From a checkpoint of a small transformer trained on Wikipedia.
Training: a variant of Adam for these matrices, 11078 steps.
MLP neurons of a small language model. Each row is named by its layer, matrix (gate and up: input weights) and neuron, and shows model dimensions 32-159. Each number is 500 + 50 x the weight over its row's rms, rounded and kept within 0 to 999. Numbers have three digits each. A neuron's up and down rows have the sign that makes its largest values positive.
A block is one neuron, or neurons of one layer that tend to fire together. Before each block is what it responds to, as a language model described it from the Wikipedia text at the highest values.

Responds to: Subject pronouns opening a clause after a comma or period (he, she, it, her), and first fragments of split words (R|ussians, l|ength, it|inerant).
L9.gate457:533464467519543418543527488510560433552457548471497437487455528460478630506619517449501465507616610540469479514377495534497442553472561537542467464545541473506553359456494610462488455636462504530474421583518468518558463510505531399519521480564508425518471568460535458405548460478482501483517511537522541565570443505514528556532463454509531520482524468488531538461501515493414613426551
L9.up457:552490439497581524519447493541452552398513484398557505492501586432527556479459600536513415472458560501418580552546494504496366479444490456527553522460560543508508486551550476533495372456515489493488468473514579454491503581509498551532465550426510572422493508497500519509507417372449493438523518426472476593505486553615542526533603456495541551422566503504504559492569438493532453519517

Responds to: Short pieces inside words split into several tokens, often following a lone s or r, e.g. r-ur-al, res-c-ue, ass-ist-ance, plus word-initial sc in Score, screenwriter.
L9.gate430:545433500454451448500518535539531467622525457639490457440414466522492552476577493479490576429437535547575521460412477610503541499489588527491478454451545447469586376441507529429570589506602515470550540501516516553519474523481478565545517459535583540501480536496423522502412465460522552460456540514553493533501462614487464487454540477542486479482571511562514510482499541535453481554523
L9.up430:494453495523475507506477508498519475630595442582524458490424542528549514485536496450509411434487542535460478491509541584542458565537511465441513449432425538376602565458544456528496467518498420474534454492513487484538531514493468438533517517449506475496495403544486500441561555463492523415470530491418442509481455533477517520475572464565353448542583468560519472592535367416578601535520

Responds to: Fires on the first sub-word piece of a word split across tokens, most of all sec in second, secondary, secular; also sc, Mar, sy.
L2.gate37:536454466488592548499521584494496459528536587489547447427524530491477480590527476442498531483512385436462539527506447516535433480520511529593532487526420449525565560557458495528530637485393448543459522440452527426401547442496524520507410485505475586389499488579559497576528452503496484479468491465454518582557485448531418436426570561495476585551553504525448509512527501570455508447532
L2.up37:449571574505491493553557455413523469516558487527559451557596425485495551515544364558479415441588534526451483538456498420541488543459492545503472515457572350457445487509504464420556512491488565543535477477576553526424497527475608561472467498552429513518477510536394508535466420481411519575531559590480458456515451467535418539524484549500604506494489547462446513518535462539525399538507
L2.gate44:412414499458492488395454469408451456563491522495538473418509481517475424474542439475490527530370465543530508580594542446506512482448534552506484523596473499527529420471590446477476522496438522496439502463446414439597516581471437456521565473427519539552484409518439478535553520479579432455563449507565508486450519612462512488459440570486520440498609463442469521472445515503354505557433
L2.up44:587528450487523580477461494475491531577525504541538419456498495553515553468371393468485494539498514552517564491532551508536472545427481477473456576456542519459428532515526562443505512542541391499440500428524466516418493531488435572541517417424547568521500481571479499537509485465430582370498486523507485489519511561482413560462565468449538473561554465489442473447597526507459517487378
L2.gate100:564474488444565491433410526484559405548468380590597457549546455514518470467507409590561425553523439510557563479415511525598534492472500473476520432531508418545502408447551541484552494510394467505459503547631440466534437516490462510476497474511523532522506640471473501466539526431568492499585496533433522490522442589523498539537432598539518507546462567491452443404522472469582478469602
L2.up100:513461422479567485457625550440467504558488490444541500409517435455549516453575551504573575352415486488473454447532533471474518413559539521431468520513498461502412512541428454526484490544570488485507486501574513436446567465501497471498479400471540528452495590499444546530518544489524442489573476513454488500618432581358467511526456469487495532490553524507609440533596476530423496534462
L2.gate103:479537406502493476591603484476492472513558509432494436573600547611522526627523349509508458503531565538600405486532493528589468525479540541534530488496555553518546433440505445462506602539503353533505477466538501538471550529458555589445524464479548494524557476452505536556559479554513500575471556502439571490554485547473403479435435501394503524468514435483545466487446478454562470405534
L2.up103:491358453392532451506473468510451512446530536461473571541523649495547421507543454587463476495471487512457469460487475486492498530499550526507506564488503547507542444475471456484516504466480544440492481543426376478515438494457442446397545476509507468535490559535417544483492485484488579501518501419582486499537512487618506440445425534577510619569461542569575443545440490532403534424505
L2.gate129:575501532449533538580542527500439490568477478445477543522483594490447492596551522525497513467394523493556567499492580544551465486427605492538519396430484518502483451440433499575424468458485502534523534544485444556493527506510496435613506422445469479481508503518500555574477478467550433535417497437487433444490479507526518545536492479598422420449567472527551466512450552466505554466461
L2.up129:501495511489542484491524546435462551477428631464559499482527532371523533483535578513505488485515482564579610442497475552541484567505492529538603464450452530453514432481592432515422546481544479452514439587461400497425501482485479560468433431528504552535514453512492532478531485602475584576501457386509424440481541524502518487539623486526492450464538502544474485511486485465485528440428
L2.gate145:469469447564535453451508498480556473560560435583524447575435386543513490561643483555563469548475536403481546543510492452586485486457472501491529493463525535495520454523537596527601571505554437454494458341511512560514464557448535417466505446512499566530501505517481489528501502440516447497462549510474487540405486589565449490601556561504497491527488541514515441468478530464485486386472
L2.up145:471477526556637445516485521347467525519476565580509445487546469492520458589454509489548494501536458528486517517422522450498581481503462585527546474554484519452435480457511564552553568471525577444409488471445483463416493519439511379555439424538529528476529478438463455457498514532445467471523549515437472462518415520625449459633503551413515568547566530459477441375470465490535530489492
L2.gate206:538481487532575567495479426558477491474452509481532431470511482531450449380601529500446501377486482528500492526442587565559421556429515571520539498509446462495557554516482487552494522387501539504496435491446503518581525463494529428506496522495392549576473524428487569403591563557550465426528617563480491542452410488598503481548521502495428500526537427445480502419458408483417535524548
L2.up206:455599534555558484562544466499534460530545406494518556503426462511462497523533469429519519499437515618497442480509546470545526571537554520414406495518540444496452539465562565486436563558562548572524544471458448627480430491478571420497521486512567402434442462522538492552514507493502525512448455534573421548434516569446529470474476481519475394427552490493469484407489532536536449549515
L2.gate225:512406533421579578522550608562454500536523505570422474514541558454474487532443536404476515519524553480467610416488616568454563542525526475471488428470460418482549403400497465465520443509542493446549439518567466518446547462468489491476450456471547577386507424480477530482504433502473532458504469520427444542413526504461423499386520474500461517536505563463496394518537488521606497487405
L2.up225:339478458620476455491440468437565508539618505575467520587584511538417491489577453477587501468389469490475489558524477469487476523467485445451427396617420444394473511510510492613448523486506461522444549500515417571506481490457445555565498444514495487513497462550465437487500456432560401530426542460479481508525587606516556470499610502515491513501560524480479440496516420562489532591553
L2.gate236:509430519430486505510591501479509449462489428586481494470575593432472487439461527526533547516447454488461570443580570553582557568479512572483543479565486541495486494507511506508572504484453521471488600483536516416507462613521527425493446512527429525647448434484591561539512509396563540474514435477528439457537501476490451548509482496516457593503486555508500530431520570459428550447407
L2.up236:448456507481542460389553513478508512481507450596508540597447448437537536528601520473478481509478412456571441513536522483485528474547451506555552436519473515484406454556480488517505510484450526560493531594482549459451428503420407497456535444576490561510512571581483451556464486559502417491473499453507464511501361505438473555547469538494489514551590541480495480569464568504396539453530
L2.gate259:450437462467460466518533477470506378514510536547479471479509485417558525442576506469573463364491545424537578493492425542546508502496457499486503531433537440498603573474622553465450622576456529425556539549492454458425430467514456522542540593448523496562505527503509487489411386454483440530498430575539588502501416506554518495505438499477586525541457501507449505487445678450438496528397
L2.up259:487459489540509549541587486521538524507515601534538484475509521538584509436477460483511441454534419479413368501485460432527477360423630463474494528467401494469539539550479522517509395488462574478570613509498425431576490433510503531529477541436460520416496392449465526494517559484541494426594578498507481507457463482572519452399433432536391499448465525599605511503506505460491515524546
L2.gate262:459470520572580462416557583454518420561564547561500541462607577408501563438493445484496428523473450451474437505517498548549477560473581539535581480397523406445518531526493573488505570521491486482497504548580451527499440518552423454481583453461516506419506524516502509605464448386493606523463420484527524486445523579487541373498473491522415523503542461624513518468481480523513495502399
L2.up262:463413496454614612386488462509608505358493497499499510495580378526471473464456433511473553519408395474584417553552441462527571465472508534477488408460524530447533540529516477510514507419492544458358549564446514421497443536434491583520482506434442503470455439475510464486526491504471612477455503424505415509437492456574460489495488520438511500526486496468519471465543464537542465475481
L2.gate264:549562447462587558533613549544558469492549400421522528499499548434432490475520468546514438530567508449510645445454511607588506507580530593514495391531538518490515510503514477518501551593470484500514546515565470528503488556480502547510498425468517472575431479511495544453432520553515491541574459534496455388515602471528526532531562539515474412451534483541491483573473455577482497409595
L2.up264:461450520590580501523523494439523538584486505496525416495413518485552371382536489502548501426459424490575569552495474452525569409454441491562462535489469575561475434446489497405541497547528473587381431524489545505515544475463447560479530460483477491460422565547437471459518441489524431372527445525454507522484584464540530596584526452617521457513499534526589481470571501530512494519414
L2.gate278:549502457510464459567570489488472506488489485450447525530529569525469447445510468428538520583478442503402430524440436501542591604550476549432487461543549538572421541418443517516506388510568518547525539521574469564467466377448449510486433428471536488494456437507436506528547548453504573452551483525552537403489537565565479368431518508488460497505491521534462558481468507588527489573468
L2.up278:575521509475491493526541526544518601436466510443521566581413532576531500508445475463504462563486527531499471433488383526498491520496541445480521550543544543520391469458430543507480440443590538544471574545526543571472586369474473548565431394432501454511455498518452458466500490492522533495616428481484606450511523550544429440482461559571566521522577509518434537417418538551477524578505
L2.gate309:593511518501496516493490579461494467536512431501493517571514481581483544570448429491501562480547520477531546539591442457537500577499447445496400495502552375472553438433506521447452564514439511442586526545575465549492484510401571597513495540495564460580462459595481449552440528417463522480429421495431462526446582472492409584535563529481514508478474430497434477496492506555501358516542
L2.up309:397479423499581538472567459461540526535477452489521522471417494444446536430549504554496478443489454590556408457565527433444507492466532527424488548569409624504461461498465544508544507403529536435528506507545531365471562521508534543447405517518399526496435497488560533490534480532495432477553499424496484548553444553566540487517456421502495603513487503494528501580530481567494494535488
L2.gate341:515538509594488525454484445530497494515521488466426489522506528524521499480461422513499539611473413529536398492413493490475512448535552501529540524490501498454473449518524568434514508467517509458553553562536435500504563496512586448549535452492493525570418491429470501458471447504448493425479573465466510528472476525506408465499430436464473498504479479525460513433477526469581560468551
L2.up341:471556568538481455489483527458526405462495525532456491513386454567521552483492380536435486417551496570462374517500562484521411461422431489580507434524520503528546513527504539530481479532484487530574597519576476534416540501544536421621554529502529551501469517495553475521510414521509488408479612493552492515487468516409465424477490501508542582543538533541457579483523534481516516419520
L2.gate471:565598548408519499436450535489622499477539535535561459539513462528475446548583482464495562539510560461595548442523492437550491456527448468501536486424558408447480431454437535498483496505547437441472495511472478508518463489454477530578375465558498446452434559401540518557513513414488534508536472496548514494569397471535517518566505488502487633554459539539440483488581582551427489424591
L2.up471:446627507516574397533606513486503487497500525510497478510572507519452393520448447527455507550493450511435411542605488485471528451399545428437485427544434477562523527499446502503475411471417428531512480537617530537419539536525600438518480459470541540471554490499607520463503526404458456523571456503519516489519483477457400469465459546415446491440583541393462369558524477517506539495468

Responds to: Subject pronouns and relativizers starting a new clause after a period or comma, such as he, She, it, that, which, who, usually followed by was or is.
L6.gate182:545470455487584485492521497560563444548501533376529474484523481496463539526516531497546527459528543500453435474409483559464489595498482480501506479559586509516530415586478551500526464489489552513473524492538502534591557397459497441566493574457449564509482419464487543444495464445507383394483534473509518432529440479496528461466582525495510487531495488501556501427511503511468456517518
L6.up182:550432576483542537495606404479572460579511420455566565557548564487535471515522624618470440503475463595472511516412499441507484554431473481523507503496570508490581466500569516474470464461409533567499522562515511514527505412442461478493567495541510520521457358484452514499466584480470489464555448415536485491537506439492531498431591516559497506556562514489441486368551493431386472551436
L6.gate232:532497459579519470510523444519549421475529505561427436472541488412448515521481602457501519538509497531524379552457439521466519596488477585522547426591492473543573518483412544433531530522497569411468457458461513479484540550477452472469493562540510492538531501477360491520497424398495468517502525533472526456563455474522518499552548446422607447523564487429676436451480438508449484514490
L6.up232:663439496457439505491518461540545459493448529522498447470464515463467406465419452530495495556580478521505522464557565525475498527504567521516556522544521516484450472493549414459434511552522463445473442471525448450573476468480560518476494526512445587530534475453550403558532391466477448443450453501537460514522492463515476524534602504401572499496488420531552546465509512462513472592492
L6.gate417:593485480528490458337506444470493378434498468484429439527529501525501483396500545526611460461524552504548542510481487547501455516521453481480497505488505452505437485445458611455501444565523551463506480432501398502498462569468577439601585465502405470481550511468505524502553430401521510451416561498467510528497604445599498568443488427508566480496490508582593483502586476554450478465510
L6.up417:553452446498475532484504502507487452616407485466490552485528501458508626514516523502537525543495465504475508481542560555423548400543531401553428511498480468469471553577456539495544446506486420527596466505499529535525587566455473522536486482547489452546537458531526444497520507531613400523510462361547510404528582506492504457523463482509538470417601408467580491476584578481486352448549
L6.gate507:428503410491445435534465468534484568391498490444426433486433467497490522487537583411522544481504563569501542458478492468593595613441412470480528516586507411517571473445456540447540404531501568396539401545512484513501445470507460488488519507433375553507480398451576487470481438545513508440509578468624502550494528506591504485428547493486445492497488502491481410493580488552445523545604
L6.up507:543483547616442514516528463532502443556428478517525567486597529575460476505527452473543458474516479584473546470560505554537476427524487513483542534608482583557530415461546575460480536587464536542542459522553560394500597523521534574594514507560570464483483484431528552427623508503460585566447480492448456541533438517412480450507530502389476450495589474489476394528607496526495481486468

Responds to: First word of a new sentence or line, or its second piece after a split capital letter, e.g. He, In, O|ver, B|ut, or an opening quote.
L2.gate10:518432533522495409563483455532581425578554561491561473474561523525496484525453624498458541537532505527416489541433555479543460536482497510566589550538476494582568470491501471606482514477467502528460465557536568583425516489496520385589342453461417472507457474493511505514547469494518488506419525515465524419556534526521484462470538619540452473549564460459446440554358600545420518567588
L2.up10:489506528475455452453541460505534410470521552433506524428468474560476390451393543584564504625454519500524541504507537532556514495452437522498547530516517589436471442489502607536475422485474510423559493477467507560456483507418538428433444412563428495514487650456447467432534489357521494517390503518483467436552583493502504546452508521522551556424515527510559480505494505443578524492464
L2.gate25:529465476541454521497406460513564459551467460445447534555423521512557569516541535580497446584445549568407458435444457475489519447467415523524543467515444411592476453591458381483532427424473518490523451447584501539550542498428565448530486542533560532469527587430463494477516520575524544486523446414549534528539580443436485496486577417428485605556559470457478511431509479604532451463517
L2.up25:457452456538462558492467491519579473535451496451423478527471516450551503496547537510541452547480532487407513465400505562522499456482433523454457443505438401466554413510542518393566415422576455427551424408533460581501534523490555445589485555522559527496476597460473538561466533469492521524475511468539453462518573518513520495520488408426472523465564436541472395349565505583468490519511
L2.gate61:488468505503494525526509536395536517472579567517523569426515479497469537466466472499461442568548562533478571480569488557458471503575490493500497479465484431390424474520484502468510456533531515474488549656588567477512469548491478540499452350397439583457427558470578540512513469561409533469451480507468485512511537497519445380538480541400519557486473445517535585496567406504467503475473
L2.up61:512450490506455416431569417570579500507512587515496521430545559419503534504496593522517482573495440532454496456502504504522550624409397433490463431541561517545546466582516431571500510533480513529555487456487515468507450490495509435395436514562498522541439503450472519487480464438535456401489543555524523590602547546557586588565440555495460554500537489492484461454601476503535586486556
L2.gate95:547361501499508509487480468481504501560472524523538534437468489383519480483481506445528573521478396457413535486476494554522455352482451457467616460555490469474565427469505498531418515560450535555397580525547480513609497489480492441491504527435546479498474513481547533466477524473488523464524457480531573467541577460492532404583449555495476524591545491564501454553486594482471507497530
L2.up95:515566486504500519552518464511502429492458452513442518535484512413437505486509486470504463420545549556576531531565446460481538498511581528443551447468527487553550521487532552490461428444507575498599528492511584538551394458556552476423506521450476504518386527507544523466460469560464422476485584431471475523606433406563572468410519470568511482492530499417459553486475494541601530509397
L2.gate127:586532456545489429415468474579526558415554469492466405514486499599498541564477422462539448431592584549387494477508565548485407523400604440602554506506477549495523520586440419485418456442526479498559485418464603555485471502499510490485470492493478437462558524538465507573487465426523455467488498508481505513477419523498449477519495507501607504487426448480591384561453483530529535450470
L2.up127:534532569440454467435498561554454377477541450506460554473607390453448552427473536449598495475474563549421503509488488530526525518552607429516574514575489474438476512559499469437562468452516519530578400464513486491490428473514451462495568488541564500510495422533478442391589457521547549535524583544407450537503561515441455499510538476492585410426497503411590505484472456491505450498487
L2.gate130:517540525464504569467439501529612431511551489545479475429483553372458511364492562545452504482449618562450464545531523552506511564455570615475454442548517471519533449504497466539572412469468576461545426570470491455515389562477510525522480485496470502565460466433513594460494463571505506501516477553498520435487520514486478489494569435475456472451497519460530404464452528510413554528476
L2.up130:422426443517461540621524529530553399496579444532456531448481494428523493431466564608438419517468440574459502508514520467486512520407498491585443496533431515506512552555516490538543400448458547528574527536538538521503480484438471538443510533497444472509461458534503471419492490520491504452475413510414511546554542438426486525503519526504603517444499606445536510514473590496446484484502
L2.gate136:542472504486489516477510477543525521459444445636511565428539630387490561512506564473394528431558478531480646505567473540435594582422543473550497442474551485501486523516442476503567496570494464577494451563548521431430495488499428478345535428549485570563434489579474464533448483439505542506542487446469540466590534486521527421504484544451510598466520594502507547515528546461446617490532
L2.up136:487511520467521619445515498529590425502522573520497569393543530483454556463471545500385590493403520525563600551548553531516556544490501527481449455493475426530507460498447488523593522453532594538542453518585518453538504557498492475474512499457449561543304589561441563503519490422560412467483475536517500410536522521549440547512461522368419549565494498473549471475469487465457559496566
L2.gate155:525438527560575477470475476480453468500554488462507464483616483464484457427407545506429467491492368585459375524473448554557471438508450519520524468588521439580454537433486493493458497453475536519469526438527513473549479437553510448426523504596511629506374535469534515442511509450434491444456487525422482463500567447524560418514467518489479506520532409514516493493467439476476531569374
L2.up155:445524517587525412494378530440486502518560504548507531447610500550454479514478565507477465496488404524404437547462428459528499445416403452487565417575515470550610587451533533520447551524438536484444601490558491503463522467575536401436556495544555571528401594426492490494437505446509554439496470466541456478522540447500515547525399496510504523527520514500511452477434543396445491594478
L2.gate158:463604530518455480471557464489485497547547460424538490475497433502520502481600546517597465439500548473431527518384497445505473457490488516532502477484557475501509460582439436462393531434494544604468477504398463498581464529471530386468445423438432518551599535610541593488454465544517462447472640513515460472472496543538448408573477481508466498440454444528563453457520447531428547477502
L2.up158:536496505548465463486586505476393530536472492479500498430512543455523517564482522448567416463490601545487571515612542515461497528426444437519442533481426491496487432449388356459517434419513476485421493460448478508491473478495496511394425519559554525447507551478467450541522479485492498454458577382523475496482501460511406404531498527543510511497569562423546447500493429460527550468414
L2.gate177:576483602481478515496531438576512523493516485446459471429524498391557412365478597449551564504486442585480551564560514570500510479495486490532566550551546521559553452459422499479496440525479519515518458600471529447619503505449508445505453531517453550632438476463482558465540533531573466445522542580489482489596455480536460453470451448480471505583449477500543512451405520506489486558470
L2.up177:564541539486537485515623533546520492420471442495496530438513523373528490424498601453580478442519405536493582420580546480510492501437438431620550514568437468588529479452437489515414483452463489453474453556542555458560595423560503511448474530591485532541405484537493469480535534445512427470512456495409517515642451395518496411491446549500513615483466532448568515463466554521505566491443
L2.gate182:488411414514550498482450569521505491541518499585566541533560526537510464540467532518559559469484430516432590474536497573539553636473502496558376549461498495518446474436589495551471489503514548408483468491428577447502417502464439543512487488500441565507401565408428558512528435481540573511446451563483497561547527536487437623500547462523493513423493529536517425412575516590478447477454
L2.up182:508517483490492426458430462375417560434505494565510551511571564428553428570595517484574486440464508549387555547520487471531533531455528477537438545496467537515411434497556438499506483418469500413408483512463536533454367521465499569524486500488434613497474527401486593531538560523457471541505613525508444504538574436493514526548530389448469570433489508553531485513541535526362522540488
L2.gate190:677566395481493459535476491587566580528498406418461427461546496477489521513558550482525400425436476469527498547472454442496464531447442433517508486585498547532486521491498460472502503462492598469474578588477539499518523455468528443480426447446565502592476506575544405614510463468535564400472550542460588503484553419532452470399418506504520614528449463504488539502551456520533531464465
L2.up190:699514482475411480527497381612545540523424495457506555351516503516482455501547520534583475562493453493476467513450476594573441458511519532508488508525559487611548434467521486466510470480477573397493516522516524458584460500423502508585473446425549518498514565587527523509486540492528563449559571578498554434477532537581477491524407474520464537568484494522496537472485478481506471514462
L2.gate250:425485473496513492409440506565476413495524463502488529434525496454463524537495442436430494496489477413469490571432540479503557459586565462549471527463548422434534595463571543535433494587550543523490494422477523513467469465492448472505449388480519593494467499550396459406498648437509506470457496484450453604532481470489560503442579561434487464462572434517437530490496448531547469455509
L2.up250:474585466528489507511401513489495595550469492585473418561510421615477491551501464565481495483542549424486386524385583428464446661414515491489491493568502491491577538537488538496548521519550467513407493455534518562469587510550565533509446436418503518499562403569521511498497533408528472424510511417475470501425470428549469556563507462486496548541537485548514499491423486518443542580535
L2.gate407:475494488487460566503503524549536500513519586483484447457551478506533493445515560534460487618445498491429540457580541500531516448467537492455532511525619371430447426478495511553424482570559454411511527567477552417525474596445489590485493608472478559551420519505472501488492484600491461588460503454451539585574485541571449471465446395448477415519573451498516485495555529455524435511479
L2.up407:563435409616528589409511444473527469459510439536472512424539524582469544450463435458534452552589532539516447483508494464510456519493433428543616512419434473413562507422474417529378480492433530493523599521564528506472530482574501555470535550434514559484525527466516479514502495467454520547455532506457454531477406543495528564530563450482416595564546489528579552447458455460425554442535
L2.gate426:521442579504495439471528506576530473520554484497501477443540536506465439492571508447408523471472433528488411534432501542538503535440500525555496475590460450494570487454481481514512451441558521423480534486456500585553456496514483477431493503508519596481555504434501537542447536514572521518560486534495563449563490467563427456435420595595432545486592506531478562513552609548559482436473
L2.up426:451512554512584528490551509618593554480450412395489497458525528487502530424532480518463558512533571541450517639519543513511397467524565527465548479578396481507576519593505448551478481429468490513433463443458488462661433505555457471577544513491422505656475502486517540477567516568525508504552580518491507470601467442518472535498471557551483497602499434526471500515436433451499458481522
L2.gate447:607525524528545517394453397436449460501443524358481389569493560463520523435508545451533568399482481559516457625454558551498523559516518489505536538581519497554467477413480498544617512509528550486539428465515477475435387484477533534607504439519458562531531499450552438515536562420475517453425527486538499529577475517512459438482549412459498550461490462482478525520552618475464513552389
L2.up447:558500479585559502416515486460463533520430510396494446611383542553480541463482452479532473392507533605457566522532465460386504506541505340500587562497458480519521519485442520561584540494510561482534526486524525437446479458545516558490428511452487456551439484444458458510491540448516494411465504508529517579492553442514447506514595451540481537477559453441442517521539554517436531535402